config.toml
hidden_size = 192
head_dim = 32
intermediate_size = 384
norm_place = "peri"
qk_norm = false
init_std_qkv = 0.0361
init_std_o = 0.00521
init_std_down = 0.00521
lr_mult_down = 2.0
max_grad_norm = 2.0
warmup_steps = 200
decay_fraction = 0.84
dataset = "wikipedia_en"
MLP neurons of a small language model. Each row is named by its layer, matrix (down: output weights) and neuron, and shows model dimensions 64-159. Each number is 128 + 24 x the weight over its row's rms, rounded and kept within 0 to 255. Numbers have three digits each. A neuron's up and down rows have the sign that makes its largest values positive.
After each neuron's rows, "fires before" lists the tokens most often just after its 100 highest values on Wikipedia text that the model never trained on.

L20.down116:154153110084158133155116142134162140134135168135135110128134134129130132157071147129108124126141117107097117105123084158157147106144130101101120167117136133120181121113124144133150165102131150055174168132105147124130173112126096101125076135128127126120147124127182130139143130184095184100
fires before: "S", "ard", "aph", "ards", "ultural", "our"

L3.down141:137116107138109085080133129116094146134114131203096116142125135133132147126143126118135142124134121145103128109118120150125129154089091117102114152151159122125131122153145131164121145148108149154114133132108138155104124125118084115059090153129093111137117178123164110118126152120075136145
fires before: " |", "',", "if"

L10.down75:147110138133105118156102136139125132146143137137108143126138122145127082144061117130119158077151135114198106075136107089126141155137176109126133114117129135112116152072155144110110133129102155114148149099121144158125127152138148132156113121103102149081106144142109131122092102107069162153
fires before: " W", " A", " H", " L", " ", " D"

L15.down276:144155117119117166139127156113085128126163121143146156136120162142115091144098094100157068161123125085154134128124144127099138120149121146102112140129090132124115143131141108096119083110139146153115141130106121097144126125131124130127133185157168097135092103111127129133154153072121106145
fires before: "0", ":", " of"

L10.down164:094120162099132157131091123140122102096161124118113159118103091135140151120188129109143083137135096115159125097141117092083146126160144160125141155154141111126101102114117121115153134140152118121107135085135140146142116136119165071148127136100150078095110144129134151140163156141133143139
fires before: " |", "ics", "ic", "am", " medalist", "ver"

L19.down6:119111149142081133136098136118127121160111151089200102141106145141143165112101120120129112085142148100095141108152144119114166107145109118194138170104156143112138101123103146121151107109118162082154104199140149181150134137126122158179125154125163136108137180149116119118128102101101139130
fires before: " |", "."

L12.down175:158125123111128148113141164119126096141110099116097107107118112124146142167120085102131097135099138138195190164104122099150137163111139133130150153103137099138121129109153052104130132108137144110099153117136136160153147094115143123147115162122151132122141109117174091116137160127061139097
fires before: " ", " D", " W", " R", " Q", "00"

L20.down164:147160141136178119166149146106110108075123094145152166099110105115166152181151142152098137144128118123097138122101121096168165104084132121124115137142124178148136106110120161167169106113170090104114139134157168133154145097158136142098092097121109134116121148138126120082127184082157112137
fires before: "10", "11", "19", "7", "12", "6"

L20.down8:187168091114118153115128131123118093127187129088140143151204093156179139107119168133146122097144158133107121102131122176156146139136180153120145115161146132150094137154128098105081144132103098125116186152138131105085090154140128149135114115126143132147077069152125114130116127147181142132
fires before: "20", "–", ":", " ("

L21.down199:123082126126165095128117151141133144095143079119116127148115111157114143133071124148129127112100122105085168100151105101145089109140146130165128142139127093105166153123104115091130118130129104156152111139159106089178112111127148154132096143105149110142089104109113112128080129123129144134
fires before: " |", ":", "th", " |\n", "berg"

L8.down225:147092156094100160155135125136100150116160126084135175125155144134154182141084098138150069124115100136135105126123131113133132065126116159148097134112088144108108115140157106155136139149084145135142134123116134183092097096103120139104123120098146135133137205148099154099134096138162118139
fires before: " ", "^{", ")"

L17.down50:108161157135140121151153142123137159134085117160147136165119203113089123102105117132100122101136142144148146167077109107127102158169129120160133138125127112126087140161135108167124117122184168161133127125131137087143103088117097117101135142097153129112162086130098163102130110142089142101
fires before: " ", ","

L18.down60:141156156130101138120089139116155132167139146175087123117134123175179113149087107111165120111145152127160112122150110146137146081135123105142126138133176132106109135137124089165128166132137115136159126178114101136129172114124106136151127132145098150152134109112148109121167107137129093131
fires before: " |", "″W", "-"

L7.down173:107105100169131144109096086123105091141089104157103081140079133107144142142102127129165121121157131186096139127141099161164182119138151112154100106097157127097155151112096122132108081136127116152163149103115139148137122113117113160109051105175104121141102150086128135164122121065121130105
fires before: "0", "1", "–", ",", " |", "9"

L7.down322:146132178152126179154121129165115115101143184137116173095133110144104146176142116103123126117146122112134077117131100115113123137093139125124113144156127089154133100112138126128132154135087124112125156104144139134142128129160128123157150130109131131124091108098178196153163112164146114148
fires before: " ", "a", "ron"

L12.down349:111123047103121116118079098129127150132147120103101190141117137129113132162106147122165128113098082132135125113151123129141137160076123100157121131136132128120136129132110148121134101154125085092115140099157137143148116140137123127133123164126133155084118183110129107167142154124115156066
fires before: " ", ","

L21.down323:115095101178126108153124107146116087135126063100086142122112164165137137116157131153165131138119155135104096145128154089121139108149132147124157109164102108148135116143114113130101106173104106174088119124091124142142181123137131122201148115115110138155145131125151150176108079104126130091
fires before: "19", " |", "L", "ra", "18", "20"

L4.down359:140107118132136123155158151111124158150132104151136105172170136142090124139115140113185141126121108144130115098139115161163088106127128085131089121155159126112128138125125119145142160143124116107147100110146087090097124129104108127129123095098089153133148190112107140172136094069146122114
fires before: " "

L19.down252:121109164090151126133047139109165109106101142168183133101113124130161110132160141193107147127083124090107124146171068139136123123112092124112170119101114111165091122136151130160120147134127160162114124126105118142111122153129137074144085168105093155108091158128115150114174142136109132160
fires before: "13", "12", "14", "15", "10", "11"

L17.down261:126111120140109156123130122101140138128124122109086160121129127169134156133087147120111065144081100111121127123152192121180115099140099148124122123080193178142102124116118130119185147103152132119122110112102152132109131082138115126129147114126099150122105149157135112144094124145094131120
fires before: ",", " |", "–"

L16.down195:089153151131095164126098120102137153098107115097113128123141146115133127082103149131141142067143100123154137103102134138156125111180084088103127143138115128139149099094078119120156201127152138140146126116142140091102176072133160136147103094090172116105153140135137122129132097143119129153
fires before: " "

L21.down170:102135093156158079165138126149173103138190151135121125149159114126070174096116141138140139137155126123129110150110098146123116102094143137138115145139095115137106123144137105094123135129122146095120123158115162116117159135120150138094113130120163112118164108132079147083105128066161142149
fires before: "ated", "ation", "ations", "ate"

L19.down299:171102086111128169120150108121152118086152158152173160147168103101163102137125140124085101108150128143131142122138144104105158115117125106121096068108138118092121113121120109160139118106108091127136092138136089181134156168153117129149116162140107119142154111141129103107095112131139139144
fires before: " |", " |\n", "f", " producer", "/s"

L20.down205:125101128136154138072177136115119128108172133152119139118127089125134119153126163119136168111158115148144133096139157094163072123097104170107191104122094171110094122148133077159104160145116143157141144139121134082123147120143135113103126121137152142127128107154084100173070126079094076135
fires before: "-", "===", "Q"

L19.down23:113128168125111107127129095136124101131138084165097161174092131103141120110153131132175099149107125096163082174160119134082126137098121157135159114162167125138133110144140084152107125149093125097122118085142135113149129125135170113124123116114090122127102089127138136152120142115103134140
fires before: ".", " |"

L16.down43:090103146121111082162129171131161137152091115138131114091175129176107121136064106122118155146126129101122153089116112128102150088121128134112125099082152136089126153127130099098117118118196107099133179184124110073100140098138119135150116166098167117112150161121091143165153151142121134173
fires before: " |", ":", " ", "_"

L17.down138:163153089140158151129089144138111158091137095092105113124176135132166164147160177106121096106124160150115097101138111140128124126085145101121055098119127114128135115133151143140115150111140108166093150134079170134055120081109134114084145119141136135111145129124133152129102130162154141161
fires before: " |", "',", "′", "°", "'\n", ";"

L17.down115:122117133131131169141130102151130121103129130089126138105080134090130162100137117118112093124119124131122128141114054141136140132087148091135128142100097140145154114112115133124099125146090102161126153107185153148102127103154186130112140147134152090120168154139134160108156150148131073153
fires before: ":", "–", " |", ";", ")\n"

L21.down61:162139201101114134152138169153134123120108146140144129133117116107121114147124076137139079146112097142143121162147100116165062106178118125186170145115153116141150153129118107107087155129116093186110091144153098098114110152135167128160119141115089134116124092137087128126142147134130134143
fires before: "|", "|---|---|---|---"

L17.down202:138174117110117133100137109146097131106142114159141140113117155101146122101141144105156075105124132104130103135120153154124096124135151160108121166139109146172113134161105089158134132138118130146136143109177138160148140181187127136117150070122108134133111115152187129112129135144156067129
fires before: ".", " |", "\n"

L16.down219:138152125142117138118127154122160192127169163107122152160147123118112118142123100127123109175140098114127128117140149160139150139120112086128153136118122137123113110112132127140159104139140142103202074082112145129093131090152112157172141113078149144117102166158096100122117168158083114153
fires before: ",", " –", " |"

L18.down106:131131112124116155131160106098135121111114116105156098132122145133121114132142083119114140109066123138114143151092113129106112136151125162104143159130167124106116113160109097150086065096124109151114149108131112168178133102134125114096129084140121096176127151070132128105109085136073118102
fires before: ".", ":", " |", " |\n"

L15.down9:101115158200128152137120122136106086138116121125136200109154141132089122100186104119145124133114146115156140143129126085121108096127131126132108137140136171153117156096083125090122108140122158128134149109096165096142134129154125135145138141181115109147170114105106103152153112091130130096
fires before: ",", " (", "s", "'s", " was", " F"

L15.down377:140122104131154140105084121082137090139127120125153108129122129144150125131128098115163157143148068112123088132142123154127112083094154107126136143097169178120151133101122121146111111087150160151080104121139149126156134127148111091159120147129159152120171173106146168116116134082118108154
fires before: ")", " be", " not"

L18.down166:105091107129145096176081139102116128084152136092136162139117132151100129123148126104160152127107121137126143087169119124132108167126078089114140116125155066142082130117117128161127144150120115144139116127157185127083139097078129112158103115123108109103113136134128125110121162116117136142
fires before: "-", ".\n", ")\n", ",", ").\n", ")."

L6.down255:139156129119106128126145125104152161124118122131136131184140092149120099173128115134165128154092135123156154114124143135178106093124153131108118143134143142105121107122111101127145145124157169136134155103106141118120137142138124083109113143108164155125127149149098112158129150089154119114
fires before: " ", "an", " |"

L3.down36:146165146122134140110096125152105139106125151132123133214110107166135144146149132091176183118157118158127141168147098137156144114111153154124148173131071115116114109117103169138129161121132092137110143157167144126129119087117104144132146125103155077145109156146114109118135115104072128083
fires before: " |", "|", ",", " |\n", "isl"

L20.down259:121148128148145171112165116131096107107114111125148124150137131151081137163137087136098125122117099111161116106115171159114098125156151115102186151143118130134164152142134160112089166134131143118105133113134159107075121113103139164089120096129122130102108149149135178094166112146166135130
fires before: "ation", "us", "ated", "ating", "abor", "ats"

L20.down286:156139175159149126123123131118150111153144105127111091196105139106093089119128112150090139174111140098133115116141150153138150156129131120137138112098119130146101132138150106102122137135135162102093109124152120125149131138143160120148125118147163128151116127118076099190103149081125154104
fires before: " ", "lo"

L15.down287:127136122138129117143113159149143089137185129079156098142140133153080090142087105118103142096099136156120130166105114121136123152143187116158178101125108156119091096142134127136133124128134155132136105137117107111153125137159081115110118079132196127091125125093153125148132110131122139134
fires before: " "

L17.down23:120142113143116186167120072133079097095125162140132140132155149116172143164149095083122136100130149116137095160154140094078101138121111103133128123114136090109179149123138125126102142190155137107084113082143120119130125154119185083113120072128125098113121102138160080142069128121118174146
fires before: " States", " Kingdom", " area"

L18.down323:127123138130083153108133136172124108143149121148143146086121156103134153135153119123185128103119134158188137151146127173104136109105146128083130125104089126142111145139120130076133079102133154105144122114137077120154120118104096136137097166150140085116108108112137087140172165093139115144
fires before: " ", " (", " of"

L14.down195:137115157126130149085104119089139128118132159124086095114137149122092095170173130092155121157122122148139113132144114128149140110112101094165132153103173122139074108123136151114103131093115138146120124139095120168099133117090148143143144138203094088121152132127140129096195152125116134166
fires before: ")", " (", "2", " be", " ", ":"

L14.down194:110103135130164139143099096090088123104173167120121124135097124136153147150137111146102099093130077105136137123177148134113131112112123127110139126167117164175126130133114148104133098128148137103141093097150144150131162162167125165115156104130124096146117191141117145122160108130130127154
fires before: " m", " |", "%", ")", " ("

L21.down299:090166118086112124129155153100140066145091124160100131088157158105102138109125138143111125110128169107147082152136132131185137121176115130129132137177110118128112144107156107131162134135132155141113094100127144088162107152093172182139167122122108143161131134133172133119101120135122150114
fires before: "a", "ge", "n", "ga", "st", "ce"

L12.down335:121157137097116083158127184148103157137104128116157145162121132148127113103102096122146148110142124146125061111098153136111151112087121129095197114133151121152107133129122141107146163160082100127128105098136108130096087108122145187126112086134159144131135153080151124094083101136106148152
fires before: " "

L5.down6:114085122111105154126122138118145117145160110114130111072170099112174103138114140162181127112141129128131152117091089161142143147152085107129142120129147159127114143138141132167101124153113130083152138130113113110173100116164134155091105141065155125108141108141134109124112126132106153162
fires before: " "

L8.down89:102189113122161130121110109111109116122121115170118102132132120100123154109144156145110104133134136149114156128114115156110110144151172144106126102159194193101157079111120138131148136108121098123172093138136126122160120099116109167150137125167144129149126103136113123137141115119133144098
fires before: "0", "7", "8", "9", "6", "3"

L8.down76:137134139133108136125130094130134129140125135131109120158079137104126135127103109099113108166103152144132119114125136122142139130148125156136141176122175174169147133108087128135120128158140067108139120080158089126122110117168056145155116087167139131130124130103166130135168149119114143096
fires before: " |", " |\n", "m"

L16.down364:115127131158075131153157123140100132083127126133126139115123098138132130101141124136141118092162159132104141087170148149181119117164136130092114160111135109157110100134120199153126127145129148165174132103102134136129111104115160107120124125073161136111091131114108096126132105111123146120
fires before: "0", "ath", " II", "x", "}"

L6.down2:128123113112117153109107177142137146137102090121123107147119100138144085125122132124105101124095113119099117110045147098142132174119155138121127122097134133125141124167098151115128110157129124142147121141150102166131091159089101116135129115112152144117149125110096116127041148100122077094
fires before: " ", "00", "4", "3", "2", "6"

L19.down296:134100157124129126118168144126152157124135105126092110145098103192101133129129118188091152075148141164159157147143160144176098143108133140140104148115127151107149125142087123121107148165149141194115152141147173129149100121162127097138127117102145109106145127135128136098082128133143130104
fires before: "|", " ", "-", "2"

L17.down199:114163117139156136140151132107151115124136080095142139131127103138140089183096159171117160111129128142130155103081172114141153103132127166139136136160129143127105097185124175163153152138166090135136110088131152174096101119135128118108118101138146136120113097106125153152104148163094084135
fires before: "-", "|"

L8.down267:129169135108169087129118161128130133150129110136182093111151109110123137103156145117108140109148132127133131116130117104150119090108167147126132135122125137129161123136086114132105161141124148120128143152091112125105135131150121117112108127127159135140136074141114101124126107114138145154
fires before: " a", " ", " an", " January", " the"

L14.down363:141142122107156103104126073186126132108117123111132092130127075131134112127068189146116149135124151123160133161154138116133182101118155165117102175102153107120147100148124115114116173124123143119118096114146087116113123145129168144114151066157108156124096116101116149103138092147091125145
fires before: "|"

L15.down103:139129166143119151124105122141160137098157080120135098114127177171104174144122135101077139109121138077157142117117126188109155101123133155153148118106092108189140121097128139131112107080136118147167153113137136139178115119126104120122124148134101084129145155151109115118161106103081099167
fires before: " by", " in", " on"

L20.down23:154114120144145147107116176143138159107143144107116116123102108117122082091075120113159150136109143087115153142148133113085111141113091121075134113134127146134152137134137127125101109168083144093138122100132165149114145139119127120144084115138112153132111126124093111171136144186133146140
fires before: "ed", "ing", "es", "ised", "ized"

L7.down307:173093128135110131139103157138114129157123165094182131159145093094117091142107167170133096094111166117154134095136146135140159145148154095139142118136125117124154122126123108090105152129103124134104150122127114150150096105072145121118108108132119140131125103133124143180162134124174152130
fires before: " |", ",", "–", ":", "."

L17.down362:107155139173149103093115144119137141162096112112115119099170093116154136122143142060137119129105091113115132133114167128079172160113158159090107161102169130111148168136156119146128141170169125151136115162097084175133144174106142133123174158120120158148096136125118122136083116127124112114
fires before: ")", "),", " |\n", ",", " (", ")."

L19.down85:099100117151124155149130110168150120109134169107149155090124124151121065144159124135154139116115145158140102109102142125127130135156146096085162109124158116133139142135123145146143126117112146138144117077134124132073144094097120162123127114128125142112164117119164129121141159114126088141
fires before: " |", ";", ":", ")"

L19.down139:126152173159087120201139142163137152122150098132123143159138122105106126128105138199115117129089154124167135121155163142139144080139146108148134094085088118127097099123162084142124071092092118132146095126178127130139098108170128154116168117119135130158128092099121116143112103162080110093
fires before: " ", ","

L7.down65:102127112110112187109098165158124159134105142118117111152121145134086092095103133132133141125129147112155119142098141150095103138138147132109114106130117153117138122109131100111139131085167128137086150122135114172141082113133161135159146111134135160082136088141125115069123156115141160189
fires before: "c", "cept", "ecutive", "ch"

L15.down34:132123126077118126153152132158090151097165144132105158105135142093162129112132178111193117159112122101160131113116160115132153128110152146119130113144113131125152179118110179134145125155117111098081085131144159153178088107133114135104135084140139092160135142123114157142161122131157107140
fires before: " |", "et", ";", "F", "A"

L16.down336:143161132152145143115140155155114150127140100150109156111112135162084152108138154094103079107117167088144145092143123141135157147114148102120142188168145140097150098097082100091139134083176127115126129137121146101165115153152158155103087109169152108154107147151167161140172144146048109156
fires before: "7", "4", "6", "0", "5", "3"

L19.down253:186131104143132110092167133161113149120125145148145122144132153150127138166117148118131152113113119124082122104115137133133144168154179117128172115108108091089139101119119156087151145084128126105070146151173137154118150095113130151146145102142124164160152112089124137107162134150093110123
fires before: "0", "7", "3", "9", "6", "\n"

L20.down168:103134092124126101074125119113147116095157132132128091142153181161111138122126129135158111134121142150162137131101186136104117098135074147146107112117094133143123081153111111129109120135079174119187135166151140128111150125095105154075134138132150156129148153105131141100151116168157135142
fires before: "ated", "ation", "al", "ce", "t"

L20.down177:125128132113115163093142100092134142154118169115119133107126109135151145147107127099182111144115128152120189118149148141083130078119117147154160138147136096068162096106164101126122087117119136112180134136118149124129135185099150140142117135172129099150130126145117157127117089091121102164
fires before: " |", ";", " |\n", "\"", ".", ")"

L3.down135:113143116114144145140124113134135152142098151114134140109112134157132073132108096114102123128101134124144113148151136120139157119114144149107134135090127126153125149119132135168137166138094125124128115142135136146113107130115128136147138092096100110097112094119141159104161110101153107121
fires before: "==", "|", "===", "The", "In"

L10.down82:097129122127149109171092149142127138136101136112098123125099147099124168108155138153128127166103164127133102116169148110120123177106171126136143111086125121134126125098139137145106130081137107105128115147153164102101131144158149180098186131136151140144128097167102132101108106143152145143
fires before: " in", " with", " at", " as", ":", " for"

L11.down206:156120133148164132140126119134108165132099136112138158133143136141135138122102117211108161114074117143149108132095162137148105119120134105164147141103139149146136097099173093138141117101125103122066158106121087122135093146147135141130146156163139105144125147113122146144151114160143150133
fires before: " the", " that", " as", " in", " on", " by"

L17.down241:143119132105091135134148148110124142105103143097140134176107165114133091134124119102142137125172168142141152106153142107115133102204127153149107090097140088083109128094135108112129120142176134144162150114153110166120164129140113131118124141124112127138113132134176165167157118108156141079
fires before: " that", " the", " it", " \"", " his", ","

L4.down252:064103124134145145115146138120123156152127096181135110155180084102113117140102107091121122120090116166163108157129116145089123120108139145085142154142139096146088126122163133109119135125145140155136129112169131126134108187127122096119129123135142123121172142131115163100110103138134142127
fires before: " |", " |\n", " and", "===\n"

L20.down363:118139140138125128107101159131133161087155123141117139136170137089089140083080065113083113142101097134127105123160100171164124103107099137136160174103128117103118146132139137143122072150121097142136073085142139116134170134146112157132122099125142118150129154126131148180130104132155148137
fires before: " |"

L16.down153:155135104136119163140130140105153097153151125118129174149100131140119108106125148134113127136152139118098111150168116079120163111155128156126108138122137111087126133141113093134092146112127109109138135143120143147161122089155146127164077141135061134106113135110140107136109106117123113125
fires before: " |", ";", "ances", "."

L21.down322:116121133122123144142110152161128091140132164082116090119121127118117099145161114153151158128098158150125093154118117152114101111120125130135155096067157128137143126115122159095127114137139146172124141109078127157147163088180152114122151096133139134107140099135124140108096167117149133112
fires before: " |", ":", " (", "\n", " ex"

L11.down146:129061118089146137143130150121116165094145092106071123147146136148129127132145114080139087111142130108141139165143144112181130128121164159161146152114123121107140151151118125169106120109122110112109155119166092149106123118143169128151089153118162154115091098168134112105154095145105129150
fires before: "-", "|", " for", ","

L18.down311:116156182119163142104105118141135116145105151149111158121128113120162172107139158112142112098164083126166138167113094150122093118129119039147149133129110129102129104165157121165102134067111121169107110125125133128122123123134109147139177095107103137122131087103116140161105158152123106094
fires before: " ", " —"

L5.down280:143124137117093140131126141170148133113130168106129119087159097086158152117168140091097127142133123112159191147178135098143094109164128131115113149163122128157146156171126136144173137136165129124135132182178153134076130131122114097150124117130130093117142118138103094121131116141122110122
fires before: "|", "|---|---|---|---"

L16.down75:130129151118149101092080128103145106135143143121139128129135129156133146172153126179113148113158097130095121131139141138122102156127124112079147127108147163139118124166126129136103171152103125112181116137134153174142142118188139123163143125127104165112150157170128101176146157143114107123
fires before: "-", " in", " "

L7.down185:125127126116060110120157108092151126175139122152123139139147137179140125167154123130154105126138129134116130141149167176157128116118136122121129123146130097132126128151149098145182125094074155142126138136139105125082135109125120160118110120150105130213111145111124138153152135144137157153
fires before: " |", " |\n", " e"

L4.down363:124145124122132170130150119153107142141102114099142170148084135104155121105157143098176107168127151132135167139055108134118189122089123133126147097152133135157105167159172125119136115131137135120131115145128149144134145136122145165120175100150138139123121150138160122096112063117129131105
fires before: " |", "0", " |\n"

L14.down319:184145128159151108124119141151163119098134126108117120068119155163185120151135160127129124083114085132087164165130200126123097114155130117112121106118097095119163130164116123119127119137112145117120124093136164131121143115153171136134127095130156151174139129139118126106128118122111093123
fires before: " ", " |", "ones", "L"

L12.down214:113143124108121134167133150117150131121117129086129134143113175184141110158070127105153079151105127122127130138120138128139168106122119129174146144113123111138122183108118079146134113138130144114100151110142169139121138178165122129077107127182113092132115122141101144158171111109138113139
fires before: " ", ","

L20.down236:112161138134154136143115105148120128135104148120164114124109120136100131136137186143167101152118110129084133148124107146143127118109149131150111094147167129139109134124159131139139133187121127102128129111074100121114104133112128090105109152147159110121120187107123139119139091108091136132
fires before: "0", "00"

L11.down79:146121157104140122182141108137087127166118173119141157117123115162161130168085136144150123112164142134151134145166122130177098102130148145095117143096122123120135088098111084145148147111112135141146157130152104165160124162196164123142124101113112103193069116144134161125131150102149132186
fires before: "|", "The", "S", "American", "R"

L19.down119:080143160121129097108127142110153140103101134112129059109100133110078125132136168144130147143122154118123135105138152097160092136067147120145144150107163141151107142151158137135144123103129122110111147104128149072107092142157128125135144104059119131078116102136114139156115106134092142119
fires before: " ", "b", ":", " A", " G", "r"

L15.down311:127156136068131112130150179124155150111102087069107164106120136171164134163138111132109079107124130088120115132099087113119144111122118158109175114136100184122102126086124128128117136089137104135105114147074103148119147097111146109094112119130114157137132107122159154088108110124099126145
fires before: " |", ",", " (", "\n", " of"

L10.down368:110120123100074140163094124155116150127100149129082159122142127111139140172110107092119177148083179103119147118144055142089156161106141152108121153173145106130150082147101131149139099113169097162103137104159125157144108100118136134131140112142125178129120120117088143127159144150144136148
fires before: " "

L17.down111:144108180105090148072133119168125098100130146116130147185100151153130108048145164119142164111130158122140103120149148154157151124144138125144125125121141114125107172114126150123121148143131119097112133135156160109134112060161109117178150147110151148133147183123144095122130120145173110096
fires before: " |", ";"

L4.down368:121107142141089087115144128122120043145113125140179123109150110125166148133172116158103120166137160115140111109136126136156146141112120157141128133099168146113127108155097119144179131117116120108100164172111098092095117132137137149149093139129168167105127094129136173117112107096123132137
fires before: " "

L16.down129:092179106123124129108134095104112126102097103131144110151106119127110150123139103159144165123122113132182131122140147139122140147110148130093174119107109125110140140137168120106105075125127159128091135145123140126147135103122118100133079123092150117114151136182135095103146147157138138102
fires before: "ed", "ing", "ations", "ation", "ated", "al"

L20.down237:104120102110082151106076079124135095115130108181125188140144126131133141148139142066152098104112129122159134089112112122091114155129157140111113155166107095186117133120090135138117111120135083141115147150104165100140134115148140130139126112115123154142140098095146136129131129118168151118
fires before: " ", " Label", " January", " December", " the"

L4.down96:169101125097125139144104086158118133124125095143099144124110105145116157127087099106148118162144106100131120134110121100175109114176175115161119150130102163139152139101069083166155141173101136115113113129138112146129091166099085144128114126109139153142150120125081149133167133130083129150
fires before: " |", " |\n"

L3.down198:098139138106152109130128095109111066149133155110149143084147109114134150144139179097141103124095133133144117110134133113135141116152119106181109137177110143132121147149144143152121130082131140091146103167120198141122123114176132142117106113147118089104115123138124115128156105120145145143
fires before: " |", "-", " |\n", "ell"

L4.down269:129122156117134104149091122122153102111183117083125110092129093129126095143144108111106142109122154148100088119130102140148151114140104105192098124134133143145099120106074143122134085145108114130107122162120130163103126077071096121114108144115132093107133097086141154132110104123107099171
fires before: " ", "-", "|", "Q"

L8.down342:141125112112112114147118126153115107164128164134116140156182147118108112160107109141138122110140090176167120126163126146150092147103115141124097130166114110126130120056112109132108102113152119131156133165112117109155156076134065150111118131144104111117106095164105174155110110104100143114
fires before: " \"", " |", " Title", "en"

L18.down78:087148135172162123117167103102134166170101126152141120128117125092139177130131156140114111126145083109113144136110124107120181157130150117098096099136179130122132157130107132115093142172131134115125111161195072114210115162126135152127100104126108144095081138148133051142082124136103128167
fires before: ":", "),", "%", ")", "\n", ","